config.yaml
qk_norm: false
bias: "none"
warmup_steps: 471
schedule: "wsd"
dataset: "wikipedia_en"
MLP neurons of a small language model. Each row is named by its layer, matrix (gate and up: input weights; down: output weights) and neuron, and shows model dimensions 32-287. Each number is 500 + 50 x the weight over its row's rms, rounded and kept within 0 to 999. Numbers have three digits each. A neuron's up and down rows have the sign that makes its largest values positive.
After each neuron's rows, "fires after" lists the tokens most often just before its 100 highest values on Wikipedia text that the model never trained on. A number after a token or word is its count.

L2.gate977:525419494546501555542486498519399507478449493491465533527411497547495519511468533609483527535522505512463545494418519520495466509510499490514549510444440520507440506527555519499538502492470551366529459544472468471570474553535515425529500555469508519552425441559456445521534596515560533564549490491468565505521553411436490583548513512532514494591410446533521445553432533472506585419478578456499463528481515504473444508462558507517605464603521478518402547461566542573487430394591558560504406548499423504561480532479513538600463506540442514541530434581469544568427546478476433632415395455513542511503481454487537487533388431461533502545511506484603416466415527561573605470490444450543506535464488511518540533464525480468461569438433516524550463541485523466535472433515476
L2.up977:440489551618469588634451476413511414491457519508551529460564535461490541584458460566546568560486557448358584509505507500451494517505613522507461508521464469493554430406569515476503575574518515425529610488520473471482469479583467428473511492546551518499541452543533467511417534505489505372528575451438472474586504430367583531516456472388504552517517534519579594485484524448512451457426582488490546611497495549551575522527480495545501472518490522546489527490453432568473487487543500489463515519458492413557485578454469432570507619600471432483516518502516538498467489563457517463404513558549482440427470603456572483507569522456557519595455459478445485640518488547515470537529453441583514527504518557532489563467430460470509419524452452547494449453557431422489557501438532
L2.down977:502527589460420513611551453503538437482511496529500496573504487508458579500489409474558525581504492492546510552487512456531423443433505615501523528504441528519446466475562465415494496488466583468450474479488453547519501354426534487483545538465425524467503475558496503533501441464450507419476510529550623433519500478487523435509424515427395429534589549469547544486436540456558520407526439550522550543576510516562558542521561509585544583485603468525528454552544483407454486454507536461526532433438546456546462545535516516508497554478551495499539540423613598508526468500530503505518534447468583554460461500462551507527600499554485495507505471484442465584536499505554446543491579573578482527496519594463521415557461440560480438529526513531343416435525489475546403509594415
fires after: " L" 22, "L" 10, " l" 10, "ap" 5, " a" 4, "inc" 4

L2.gate488:495491392489466495537526547515580447512591457534416465499565523475533509579422484455546528562442531566509580359460494516403456365554569488425458442570460441520592483532492516492479473461497451468511466439517595551452449454524502515587571539492513594520528421569493542381437441494552491519434584447407575505673522475564568500490480519467544446531405466531502510473477496476464411549618513541466447523506455518551543557481448568514534502536551471465551492478471562517502483552435488533549520559548490436436598508527480473565532464461427523622506470505478515443451475539412511468556449525461481483594542548537551523500537435533508500607468496516520424438431536512497497390499475459516477484425570519426450615553501517535424477558532550416445512494564428484486510471524438
L2.up488:486493494581502527562465505484512509475501511575451519524457492486533511469498528438609464584427516574457632490449495490469536528476550544559458605556418449476551436523530499475499487577508414476555486428421593527505461525466522438503478548514475504585479569466568448471537429506505449540447535510488423451451433463461596591407527466443559459451512506560478581503520388522503459539515484565452610591466608438470446609444413558532537504460549471430534570488475531431521428439490479540525580529552429570442569481528524520521494535542550414514511626551495503421472389477467467466430402445500508556496517506576550505500506520465500509489518471499510498432580488516446544608516509481512492493536532525515409451608494515512453596483474441479488545567496464547570565431400599
L2.down488:448526473594465552533554432387486571524551530432482446510530459514498456542448427487563498566407504405479503422381496562424502434499509500458472431504464463538492472524479496484521623517566483431505487475486573561457481522459570556532485521524389464488412587571511540449515462576493567477509540534550494547534507453523498510494520430499493467580551383523411460549527501530438506473497469466442478503467533427555483580513486391472480569548527445510520455545444608476562545498488444561523422511580480506463477505453484474474551494477474496530412434451497551419592569463493545435514484541483607462354458591455474375528438544520506495475465503421530574525364453534500449479550619487453551486507443549465501507541518523565517442518424465445486528432551457459502474429474529
fires after: " M" 14, " S" 11, "S" 8, " K" 8, " s" 5, " Har" 4

L2.gate182:475438536618465407493487517488528468542589538542450532488484489512510527507485455476524483570434491508501384520427565503470492504537532403486474592536466504478406475539503450557434533545458471463501507580501561502503625514427549422555546486504488589549547426528582538436489439472522454603506514509566445574513604522536509480499484527532432501543490536399514464447457413498557478489598511476545470552527533500452533493572475423582414511480487599502518579456426463539462585537558474527491469498484484507452515558484490492594483486564481458583482510419566482448504527447532482579568530485446586517565491516432558473436514448490402497495410511488532501498486552498547631509412478510457475478478476468431554635383462494447486480508475436590643472539507408419468457452556409
L2.up182:495549619504441446520526544487545586459518536419450568609444416560484457568486485514535495515528424529433455538464599487486550542571568485484593487508529454504459461519450428460447543509504489470505519451548485479519482554497421440533478554496434479509500486485485488499582564590539479529547519483487452517460454477489570528638552483510533516518434473509530451439566452515588491489501428601547579439469575543448515397495452517491489441507483488440449432514456385442513557542542592468570463467449440371470510549450533403440490559504396495455529531512455510582575531477590384441468544376419554453587432536555542486489536564515461486547487521576470547563509566489455464472580491461618483476505526604535486506514500397444550487490550450549468543574578555554506508458497530
L2.down182:545595490459477536556481553531441590507511584400428514501432526445487569474552513512575509558546422506446512476575533519466563602476540574488554517609533497523590473490490503506419496489513565541499490413450416448520517481483568542544473479475531512516533529458541466451553523448470491477501601522494513417470455537375589460460585447405501507584468420532459471458553491511528531556539590502526549465567493429501442636434489567451554521542554614474536418527514526554461564585464586523475496516529535414492571488498538478423474560441538492525432448485497515481493525473434484498508460443570414599436515541576564434514448573521455450506447470517556491550448527512472453541466450417500568501469576465461553427455423529534528466460490539469491471550511456492415596429414556
fires after: " s" 17, " G" 12, " S" 7, " I" 5, " C" 5, " B" 4

L2.gate1154:509463484484460452400442473436570419437498426510548553545429496470499443501459427363472478472472572450572464450468586422495523476518604512601532603515534370482510459498438517450558450462668477507543484547403617474470557513515514483504490511474471584468452385545451494508563494476487471571608531531528455473448414555545468530545388591504528456589520545476451453461413587469510462574430412562478545538526464506595496436523449555521500537461456471545563559466539470608526485420474549447497524437466455465457469479542458451573405379496578415552483470495489510567471591516510536552501401383546485508491453476539518510512527492404480530592534429495478507505476501603466516449493543532449575492470537458529548460554485500537442458560496497510507532467548526468506502440489507
L2.up1154:433438467552473484508524483485570479579532605484601418489456542482472516455418461491462525457483499496467522481454441509568467436447510518528461503522535464489475556469463441474416500456542435435443542501510457394483562551502475545470484514477493536534456432595505537463465544547581461574473518540562580472515544497533450355523611551534482508437485509433459490550504536491546543542498497490567436386502449548474510532558502524537546477555393540464502415523579571563448590443600501462517461485477542432537545515475531525504632488512479562543525414503543570461557480645455510597491563477471428443462462551450493475488502526525543526501574458437388516524447566542526473441449412493554456530564370413409508524507501549514524490526427618518562366473568575496526481565435554
L2.down1154:492470590514501483535543437504550476476488488523462510565597539512454545503456466443485488499487636546429508419482539496396461338462444488462515513558567453617512422535483524561505476514506467543461503531579490479551505580542538483448498519454490529556458555447504525533597532483486531531482452524466534440487564515509560458506433540466511441438458539634466393475427561456526401505518455549544490524547528557509530506525510549573543459541524426581457514462604471411477451599511507436522507558453508428582491458414521533524561566565482568503476499495522544544416392515591521544557539531452500466431547507467424526464533546499565448470544497487480516496405429486538570445475375533502426564465519522463411535487536570535581494496506497531470522525549574491517486569515542
fires after: "," 42, " Al" 7, "." 5, " t" 4

L2.gate766:489524540602619513523468528524438485564510419535447474479533512490502554545553467513442506632424542464488522497556471450565536472547465571489462552501495390558459504466538508432400558583531497443410531577493493431454557609505575503459503608560557499573472452396533486466550553484489502568509480431480529526474518452554520606381479473517478535566429467484427459407516568537498500499571375548511465491546443446495493526476632537503502447436516527562582444548572494520515494620537509498463479487457499457492497478448515568477477509566475398556532435480465497493433468525478523483539471580471525468533433518423543451558453476483506490446477539428482517502523529539482492605482554459495458479566538521500456550434504537556510515545463496572484488550554606430500554644441466
L2.up766:553496511475473492426445539530473543575510500499544475514503514546446566426480475494463492541448470468525561546532466506424574539458544513521532496522510607523443528482455519566484460467487484497576466457496529479524471549479398492485571512489554473436471538449540602586483455552546387475460520612516537465506564374445512583609453572552531420449410501503477508501529564536490531476563489448457558510462561502504504520483537517469472517377483564562469566458442531473529530498553557515501462480522504486570517530525462434538564433479397524499535505466529533473495650411525402464527436412588503460443519577468432397490489517528470582449397527506508488488416469514494513588456568432508474547579533546477440430391494432482441578543595489513498444519512542461541436544452509
L2.down766:546474433524472551571423557474519541550477488502518488406409479436540450493640531529518548593459609595526463513409479491639452397534526461443423505542488487466447480462571486544578562503467508561497564554494504453507518513450487517546529498498503490488450501512485462457448618466502511515516496482491509467601456549572530458562474486464504517446511579480448449492493531570576529416492435456463493394492522501508450518528485442461517512553502498574564473427487530419468482363479529368416450528595473495511564524505452572524507480532602472421559485513442433452516513547530582504432479474631610556475500480479601510508458454498516546455443489495420497490596602487513431463580557489466477517473598493523495534521498491492563542397446445518493405557638539445424459533497465
fires after: " W" 16, " S" 9, " L" 7, "W" 7, "h" 7, " H" 7

L2.gate307:526527505542506415431482522515480525556503544429437456508560445448506614612484485518419487522447517434620542437467397562512590427480477531501445459437504462508531560519462495452429546546443487489488514468527513474488567565460442576509600508587405542520503495534439554515514522519530450497541502486469574545524470492498462629458546483543473539527505409536558497485558535517494413548584517501498457455418515508523501539498463541569581500513488512434515439639508465459478556480569465496524544489571463523517481450454573524440514550380522435461522536539486553539536471419545599439501515415527439459457487402416510535505403506489517566408393538441501475470597531525490466477544461488484508455485486452458455462567500449436473586521438445485512500513565555472543438553416528
L2.up307:479407493504530535483468517434547518553560568603551515494435563567485458491490484550517572532573516525451494453593523557476487478587433510456605489528505488522569654475449486572555470547527521500544465531501464536406525507503483601468558535494443553532545458499418442525535461443463487472576523572584562536476435447548488545537479525553475533522570495450470424503470576489499515504443535436479392521418503552521555548469506533500455528561567538490420489396481513548485485514460428538549494467553528520502534532451476547502502511526496445509484534479553447519423454547526579640479379415476507623495512482557573504477447490522577506440550540402515525481555546479527478447583488451415440456478478518497479545452379563572463492522543546461616486575568549458581480453434518
L2.down307:511571428501542408485490559645493577551494488476483583460481414333589590490629449510440459493456550486578466511590499544564598517466513508562493512506465502416600471463438531535440513477508519573568526462502422510493445478478497495525433664443559505399523592486442479537509477522500482540466491443528478422554444480519431502489491556547448441508400582527532470461534499454422528498536501528538515577521485463425461456444409482484483473548475526420494434547537492508529524517532506551539554481469548586501511542506537436476545607454523527572485585581500549508536424523445563552474423561533516473422515473459594496510403527458464439544459586499491586508489583560494407529502499551444499486457617473471559575543513548501534444492458461461505480501591513477515514501554586
fires after: " B" 13, "b" 12, " K" 12, " b" 6, " F" 5, " Be" 5

L2.gate550:408512524552521595476520473539665502447487467479594485550439502507505550485482464504416531541463421612610442462586460558483475404580464568475492469484552474438404556535474419426482566464483485430588468550442470429547524481525547469526501528528385504566491464592464460449446543477493464478534530488469408491520530386503468461481488574581519465545509513590511508544453430525492479475462370489474478407489471429437439519506439498511486503537531487518450498559442383538477549542543543454562495528406534568513408571476486595498491422523553603562468526565457621532504401433499456510466468480542545405580526426505486506540494559442472466515530516485513531484438503494549551517503466539500539504511444553506452551516517591501500435524573394593481477508541496531514509505489520
L2.up550:467491474549447435471467470450438491452473557471448492519479433449518558456493394581487551519501460528524595469476420470447393520543507474480451454523512439508444579540472525458486555496567608555562558519460524504423431358550518560404548496490415504381577550559497445473510433529522508429428462533445484482521490601521546508400377543512493585457579561404500466371545498493406497545454475473477526578582576543509543517500504521432423542429480479534449438481404430422539558500469516520496496566467462480453523558420531507503535466458438572447468563448431514401502457494575476509519445566507532521501474581508450526518560538546512485541573501523632514539451537437435461535476526570542473486446528553592572489540504551487525568486454449449521509548530426509547610558481514
L2.down550:514451491528488505411555508537445548465597532572501532486479452521627613453490505493454559456466545457474565490552548420529451542469515470438431482463483474520559535464500559464470531441484537520451476449440562507378429370481544505439523536494529509459487585488539467456503493447567470507388497571509485505495458567511468531485572456570529556492513549542553554563492515480524489488442440402502632476482441465449472482464417589455547560476512567487378435592508475597533525468340541519496465542481395507592431484531601510448491480487464552500513512524490537541442506406525430543476544506483544537516463547504437591544476538445513467546439444504494451462580408515467363505531498473471467505428470474559450503621480499392465531464456546601533520473477488487509392569472470
fires after: " " 27, " E" 11, " (" 10, "tt" 5, " b" 5, " F" 5

L2.gate265:519472472562442507479505540549608554482528472530477463467509546560534521496406506530487481552454494480488371457510510567461496621549565491481582432494500460448541460521515437463439518586577490480566532496427556490556464552466540518551447431489503397436487506476537482410488519415405449582576500485456510449486567519601517528516454486475488495536508455556534620504535438519612508535444452548455554489469449564526516474470575488511490566467581521375424510406473489502445493491507525544549466546547534516531616416558522475541545537430460463518414462533572404436398411515478478591476442572500445431601444432600445542470626572399477492485548458373545469472522484521471536511521513458469492541508520468484493520591435446488469496600475515483396481543532543474490487532482480
L2.up265:492500423416522462477515448506510537430450518462474497470452446511483416453547482567584452536480447460568465473511467505502450497398472511544527542425507464439510514503537544486431505463461479531440494439507438615521541563489420567609529502515510543489522458499498447479655473521492428534461471445543476451470559442519488462567457564499509466592565486376471473506553501589452540436486558487475531453527471445467478453597441568481579462489367563519496432530498481559564457570526471501533478532510475480478432441455594528455500506502573450560450404556520441534471590540466494477615531584368633518525481577514569468512529540584464547543399521488493478490389513483569516445434492484603507535568491503489511493500585421531426525566410477541468457519539495573471492587554515
L2.down265:526419506535499431471525505459566521469575536492518545493532451585577487517576451491538454457473442540442453503505452441525519543506543556496537460483395507560494472345507594458473472508564520528405557506508489525408484486493491514605453431455370460544533571431475444470676366543470580534479573509502505486540517552455413518610474563460466571496494590482533409554550504491464542442482584514428461486453496484581514406429473540469608436493379479547473586542454479500447467488523459490512546582531499552415560470440534522479499478506550450566491475483514499530508554527523377478402508540447532501451415504416502454512525446478512593467491577548417606438486556438541444516519458567481501459459563495485519513569507539452529465448429492455518531507540466473542513603452482
fires after: "\n" 19, " P" 19, " p" 9, " pr" 6

L2.gate1056:492484547443493584535531452437504497521465428512500451416426511535530566534522516607530512528523544542585526488398395513529491457481505421502532547535458485501532461434494539461402542576564499464481443592482605535517509566525500462567466424433456511483541390455479557451509582551441525530445489509468581536630512474574444514442372487400523487410485477471537455567623531520452546548408430465469486592513581486554456535545441439506526438555520484520547551503484411530562448486470462590629551532505515459499482448515469548497553468517448541560551496501527526515546502458456535473444521544396357430517459570517474528521528430458543531445400542482520402509559414504452595403493514486504608446478445480456492466547501480460491484491549505529520499514536504521437495492451505
L2.up1056:411417536462420432553467530431490531547479481517542553451474495494553520491420549560586483428601451495530409503547493491510488573515568410475466437539538509400425496468496527494518566448494438544547446473521559470491471492573524504516500590432503535460459483450511518548450519591622567521417575463440519481496447509540555494479419455533509438406435523506609421497448552525473539598453482434497467496451499540456484452535527531524486533573502526520481474479507469487522576494474524535488508560592463511600430488609444440511458512598445561510556508468560543454533612576556507460545511477490480548500432567575468503548617630499462490511488434517464496563567535523439512499445508414475629550483438526453555553442485599488575433477594548528420561526472452475459534446494505
L2.down1056:518534518451532511415492512501529468496437431494604533550572586443539582420559571491552514531502429518566488487556502492477445414487538420466474470485476565477529531506569582487491477541428431552593538488530481490483546545501460440566525529413609506491558505559502426506535484604454520515634501446413527527554454483477488410517520581490530471455464509516457443497440543565511428521523583528500483514472493514485513488380457575613525447493538423588426488537488532504490454467563536471530420550561552430537542538469536481460421514516499474449507424459511464406502436427585488404548492533603450578480483537517496539459477429527468548471460523475550585549509462550437539483430565455463488550450499455501494511463531506463510470518527562509460566480487452441458445496551593
fires after: " P" 20, "P" 18, "L" 14, " J" 4

L2.gate16:588487394418485422400535539500538466500516442531539539451571481565450513554505519520483473601441513450494540579507516537448529418491527545489502441549468452591543459475427490509598522512561452548458496500509490494481474523527566568493541453504485531479524447495534562465539510537476566534558500495526534499637475529521500580490517508408514468458466471437435500578522540537493524513512510409505525437414442539413439585566504346472497477521496640517457468497556517422522414501514430554599494596567532494479483482496439501459472518494429483429389442464522401517502454524479569412470468483473446521488482539432513586523515431396447493476582535466533600511537459531564554620507526589523423477538464518510494541499437500514551617521471530564530520386493416441438458614528541
L2.up16:541484500547485542543511495503492405508527475524463481506488509494460514464451622432416554540453519465487512477477474571523465536493495525497429506503459459448567507433410391514516575479527437453416466524541555405524573482510453489544438515547467512543587603452499443502500506407445528489545538417510544385465424435541368552488527518410405529547537497446497440426447463486455490462483487453544536466491493508496476473425395483488569493442464517439447437461537521438602480486584493490501504573498479515563501482490534526453542478549475600508490471448599498533556500502470488478481412524502462417442538439454507452447475553452561357426534534491571448441446483524552471533495459593559581537473503525440538413417491355473439492524594508494527524416572601529551662446540474
L2.down16:571548552483523541514446518566587497423558511476429491455555618524414445457368525448413532479497500552548484547517513530524482481429491497504585492440461497580418504525403540392540555474482445479479439475505435531553521537547665521499468430524674478551542446524485529507567458513504589497478491470516603500484529512518499610435495464511475489435526455572452562524426447547516504444485514484451499380520397502502523474486427438508429514553546500534423540479439473409516520526530563481472627522476446581471457517406536480524416457533508447557419463499558448463584507486459473559445569449485518547497488481539536515486496545451500437457543494437502471537492515504475454596513466514414541558548476554430450508539512532585530545421523500503571420452447487617417562432482513
fires after: " R" 21, " B" 10, " Ar" 9, " P" 9, " r" 8, "R" 6

L2.gate63:493566515511488556442466465530502508493550553532523419571505530511549483480495487506494555522515433450513535439448488474494502590457451468590566488552507622538486419535509470537466437451463479519514513484480542496508462431473516420417406575570542462573522465433442549545572536584462527462530489441460561433542491551583475618452503429513469429424446608438487564534543489404552577617552483553492536489479544484473544615474497457430485446496539508533472554544546482448510537482457449555514527411410490473476502499516435471571453499548552432535477521579579463529510461510489587610482438543596587571427392416469512424582488549519503539406448490467541528475520575591557581410528499455462493515505438415404498434514566472441515460425465479474470562565510471497538469455547490
L2.up63:547461522562498475487531578491415503534584499550393421452424449486542504586454564508506467460558487491503567485532509418605505506621473465477444484455489562533434481459508482414562479540517540402465448483544493472489498530633499501482449461519534508586557493507505463530543504448414493443455417509464544534574534410513439468450440529445532427467492486454498491459585545509549546506440424561496563444509563596513523382440608553443399419466410468526561488514503514474532519590463421411447436591379542550463385530403581430528513470477470643482500483497470539585418520436503526508489557573536463439473515509548536460474579557446477486528496465552464605608551546465497470398470476615489464524548517503499507506476445450428515517500503463489470429518426452536475449552486534
L2.down63:506520501528542532573559537431579442464481513382455521487478498499460481544464475455539463487554510462541442494502563562584416450476485562497559453520501457542462507548429461472574497449548512514444542540399552540451472578450516451500488606433414450490441461505506484560484513470503433505470450490497515539500491514510455434457506511520540562554469538518490556550506559472584455492535489483513434460511464505535555440547555550483540433543497520560470514547468490596523577553532493507465485455493493538551413531495575562482492574487498531502379540464516572503536514651565399503468549654561531515533454532394511448466448510462481442517602493477461490544488512514407444467580519526516412504475496491530522579550433485626393493518547498458570561557516451523407439393434464
fires after: " L" 43, " l" 20, " cor" 5, "L" 5, "or" 4, "l" 4

L2.gate1203:444556538480497561544511545545555485521534410443474510612451415567500501454460430457531564528587567547482487605487583673545492522507424516523462534428497582512562427659547613459431418530477503474528488514465540437486450416441494413464566466459509475564468422529450482526480470555522438543472524461504441528503533605543489500490451535455515457514520549563476501482521518565498562374483475488442465597551459483503501607519561442524513560555576518574473502495490492502530564402474451529572578634546459462437486455490562552538466456510528514565529487482507447448374553520540490540559507506457507503500482528496414495500481481489555552484478502450513383555548455468504522577490422508436536542554509540491527512545456500410502497434457512536508465491461495384510454501460504
L2.up1203:554513587562496464538514522479539434560470478411473510515462473406374446477565510455455430477512543557536521653556487450494564395364565514505451509537497419481514465445470537526540552475494557557497490479473489434504400502568479429522445525454443497501478500483503543581445439490551410564452442556545477493459533537492489441488553530488553574520490504529460618522530477526470523564449545500489497561440499471566487496537521460589474458614477467464448498552491495549509574537619479549483504481421497476579522543554579430489535514551513430566491559469455486512515567480544457479379561570460589523529483534427477459516451515502526498526431439408561488619500544425523501565514463432519531487491431521592520554463506409504513516570497615609457478449540577440500506469531475
L2.down1203:485585523495467490498532435481594421421513536490465455491523482441484424441514502500475440557419530501530468542494478528507496445530564560488467469574419403564394590419548517596509490489495446456565445493450555522464566539454559475560517481474433491430491449562533439567548489610604411478473501589551529519420563564432483476482554488486522490482536556517515510447542383466480505518535428441491457528484534499589550576579544556577512503536547514438437506482455409565545532578501502478469519478497522540497467479510576467586557569605511593520556596495589532511435462567610498500435530494495525468563532469425491421551525508534454493583464444414495412544512578429494484494500375516650450547478484535608528538556394514542480511596512570507498459456535539507516544499564458
fires after: " O" 17, " H" 11, " L" 11, " E" 6, " A" 5, " l" 5

L2.gate597:486467512487493510525499469475428553524525508486550578510521472547533479626470445489491525483508500485564508472464579453537456464430493479609435554568511509395507467458412494415524496508507503530470519473413518524505406552540488431501531566635410546532447438501428460492495612497513510500481464540538518545429509556549446524472506468522455463445578479568446536451505513546500493573621482386456482479561458551535451461440512550520503546505540595550470460494466533523477521542497571500522570539519520526493538462483540563489594515568531500525486495461561422540475486490574401526442504576440478566535457497538518596459503457569516510508427540471543541556437495450548612448405474422541532600549536527497488439459535448540467550460446469494565415424479419527437548484449489
L2.up597:540547492557467460587572507444537543355530496422597420506475488455510522437530586451502402508504551447515474418506402473557453509498464521439493547563457509411441500540519521467541442597540465536494373554519531521522458512515523485441537484486609448523458519495471568579527576475444468523571521534527595436548602494499487476485403532537439579462465487540450598516548591497529405497520488486506460479526474447544549526446476540535462443457450573494507412492444528413493502453557543544532500427441458491562404411402494560483505509524447497458486497578508524442496612511538393470405512466530452547475451515466418500470456490475467564549591611537463445548543497421506517483498571498500537547526490531465433473459560475521479580495510496517524527487514518485499574440549525
L2.down597:494516556485518456485562573441644523436453483421567558547454486446478451459576567531532410465556491469587532460476534520493487520556511502579415384505528448525480487520490499530583457546522431522541427577498478471534462541576516480464478492474496512504530502496485447474571530499541462449483474543460484481528507509488468534487435510463491502450388522468529525503495507490461510513479545589543406569468513534512536501457547389593454561475458516501526404521453625468605481510561548459547496541460486453526463396444529505520546549454548520443514501574473456514543590524417422457487553541479486577413472487500512472426366491511578438418541480552456545567555522408465481538557583499462482528527555525384502549502530360567532494462460511461567471527448505559430568453506524
fires after: " b" 24, " B" 9, " Inf" 8, " Const" 7, " P" 7, " T" 6

L2.gate798:481477489425559465519411552547463448494564420506559575489528408539502462481470569491510579521439526506499503502394430541413537567489584462599448567440422499425512536514509565485448494479441603439465450459470441508546462591603543549498452539555415429559506517495467497503489531493472501516605554498450572476441526500456515510469457543485510479495580426433473498486525461540478495547539559531494495505522528580479527471510540537571542444500490545478544543516500493508557585459513592490459561450480456506544550468544465538512485550472507491577383514427499444493506481465422564482467560539442457556546407424619441496525502512462603554531481488571555467487495575594467521514532559404599427504531517544516519492468514442537477460499487524391408545431457462633561571477412551
L2.up798:467447440541463479499474481471460392512527484543529569490455497463468493464540458411534442418504573464493595488453400659518510466435503529566468528483518535502460612578463526541479520528472495462532559510515476535443431469527453592502463453549491484569531459544533447471445629614500439627467438556550517463497456534493526466411490451481474481553511493430489490601492496549544417481563498474522488522432458505496513503503464553490481550447515513534514547446555538445537463405538477477562475510476606591505518436567433473531500520526566578498510492544480520446538543562441488485458431498530504549540513507548462464486470515523546559494515598402557548475463496469438557558427518560474484486551530438463459518510512463498413527495528593457532490496439414565502455439577511
L2.down798:480520569521472477473487467551372495456593551518453472508568547549443442535456447419553474544531480494561425506466503436545576453420461465508547422531394478568578523607553520449535504481374434421519460587567476574439553561454501469497518521500441442472503450562467530503607447503473515476519407570650465524526468460556534526391514479534570417564513570509600508499377437571363479496494419501542485497568532477509455524525447461451520480501531482502427511483494558500553500565418413466532613497502499416528495464567542511449433451472527581420494460639528438470437484544537514459445485473467450508467481489550476500527510479470529578471371540603523455468534516413542491526485524512518514443467482529463434571477554484528523519489562608485514519490515557556448475538488561
fires after: "," 38, " C" 13, " M" 11, " S" 10

L2.gate999:499534431556505470525468492480491546543515492490558468509433470489442499611455528518544555548433486505540483504391388470484523532531590523476517538584532489534466457452377559459474511464560494499584452499461492546450506477482500525525454497561573474502501608582464498512573617522488546499435458482448576614450438479552485594474415494491559504438480459513503435460503538524449588573503406508505399506443442506423485519580498433483564477520439439483594489487533449474558470425452509501466472512458509548547456508534460459477379505538419545555459461483559509526575437595515539415493555429472510444493403574489444472450475477518498494515554428454493503499497548498567526491463420633570484526559412437532586586458545411513447500494495457525513515479592503538494372481453374
L2.up999:540517460510431500495545489575446552488523496443473528492446566429436450532435509509498521565528462556477480395531472526446563489481462415504450424525493481494546616492466505391570496409432440544535586484568452603547534485430368492475512488496479480561553437559438496521513558444477433567512523532616518444431466560545503549543534476458483459445500535481526604476392479521563481462448490480457499419388432536545440474499423430567505527557525475501598496568559492512508432599515543497551409510560504554573437491535463496476468483555539601458485477545517580515423516578510502491545516558431479443551433489473488536468423468460463621508446428421502580561499526518450545458466432466540463602554469444510504473384531492510516509506546452517560503587478487609483518539472519
L2.down999:567466464435538533506499463517524511542426475483528586506633481432470508525507542487536486487494421499469452475555466552446468530447427464502577454407530490498444487411560492511428434553540486503575495511482448496467510433598587467545471496542555497448536544451464504482555424491433527436528544496450493444499592529472503584472517545527533419507534509448465500557512400509441486519495537566560421508498499534590595381547709491493456472498506449570562534571619446541547436488503527490567489466551483464456504455538533450481545564458436436426500531502505525460529477560530538565461495494536559587485479504544595525557456509481545488535489497487472496461596457573427537542419469432528572496557515463541524475513506456637482562425432534494459516427560479529544497521508401
fires after: " V" 19, " P" 17, " d" 11, " p" 8

L2.gate757:601438443541404570484498537532558496514574529513590554517504499609507516519486526396523504509530484490534520558448501491430493513538511594517500545561536467530500490503517436460544536466529479446490489522407491504504543526578552516450512560555500466479491515515467575574537607637498487502468536384504453446521575513586429530463523524492502472514524519368434554483509493553579599439463570540521549475557503506588488501536502420534510508506496588507513587445495430488507576512529558409441449530433448584481462571518594565513446492459415511488473466588422487498500477574437578456323507453448476457436459527481544481511555535486513574543572421538557496522415571495468528505542513569575527494417523536553413526488498492532463509620388448468441456401543500523513564462515521
L2.up757:475425503483438521508452514527529477504398479534582637565537539467485408537538546520409566484505570372494482546561454455524473510431517515482599516465571510571483459547486536498448522543424457476482431504524483579510496499557509470431457559468620498517441441469467454520510545507506485557475424508439539557428468494554467447631413466563623513476549429468543423460542426426526452486494444633494516627567486529422510536481496533504418500612553490476387547515439452582481499504468514473433485481474552519508455511554493521509520459496454442432443459467544559458520499458475533539428501520510543460473536504551442476439501570424593540507404436427529512518576533504554452518469471464468572445388456476467467593546489555497522421476511508465500418488444521541513484465451573
L2.down757:500573500511464517488451444538560469505431452518532552582539609368469518560417522405467474516504531420511501543389514415571553395533597466461474586583410453460551531509498507488567439461526492327495439520567519609463448399575458480479504439503554591499569467430499455487488500570463529507547514562488620460461454505545416431508425533532536493525511522502537489531459478533566453528513509556410519531515474520483456434497512517414547606486503481458495485524531470505550469479506504506530569485425492536514455434478482506463452397505426510460546475510533446418538540603443526531488524454501465467506516508513607495489503586561561473539535454512513535528567489462542504549517605433513501553427445450530373475581478484398405498402548497479471495476551448530507552478531572
fires after: "," 19, " Al" 16, " H" 9, " (" 6, "\n" 4

L2.gate1091:458495536480454455434451493539571525524571460476448459583525455642488484569422412493527444408492595391520569553549504538513522503419479535450541485440559585435420500550574475447507503505513546454427569454475423503495481462565499554533541532598419535539435455526456534565513531512622468470493501494476467544492578534550450485473431518507452468395410480504456539407562559535432480435499421421378527475445482619516492492615499506531474488494517484475497491490463543491440447568565438492532555571538500479584523501507625426495504459527471453467496548408529473567421496468575549492602557467453575542506532500470441466431524503445518573463557508507602522538442456532386495476476537561412538506488458441564411464452458473502481538539571523479558437478491504458449586567493405
L2.up1091:449560514485511503516503574361446421536561417530546461558524499513563454538605391540404545492454549500514510545551572551578513464503545523529499545470472568532445552578368523526488477494430614619532590598497479484589450433517491460501412495539527461464502559563437531538528507605561545446475514502470508441437537559467585501472497568511478485449456516559493542532482499513476498541560411557488467486530528458487483521468523514515542541508523491479462511498523502484482410465550477402402542512407502482387469543511482451470516484517506472485486467518486405483559568513451476556522489565578542545407443472403588482483499468392502558499453499423417549504471577484558475495541511520539416631465509507527500504476457456520640551450514555540592566458494494551464536429544554
L2.down1091:490444432644588534495353442424551502516540431477420537537463422604420525469504549460514568420547390631489475461438428461523476503482493401527527429567492545502526544492575505489488510555552553484484564496439526509464519495499511437460473497451428457577515417435580505422471574564528489577538592497477586552528457601447624440508538528532497464451468525513447529517451493561511511530407490537510536533443528471427496506488451404512553461476569583469421516582433569490587519425489427573394567415436474409501533557506524574498488570546518511488424474526525445490449549558536499418470463468513581511413484519499372502603520461460550498491487494498578453506489480561537494532561515417572538506554486464487521475470503545440542510528487446550527589514450476520555503487515418
fires after: " O" 23, " G" 10, " He" 9, "G" 4, " H" 4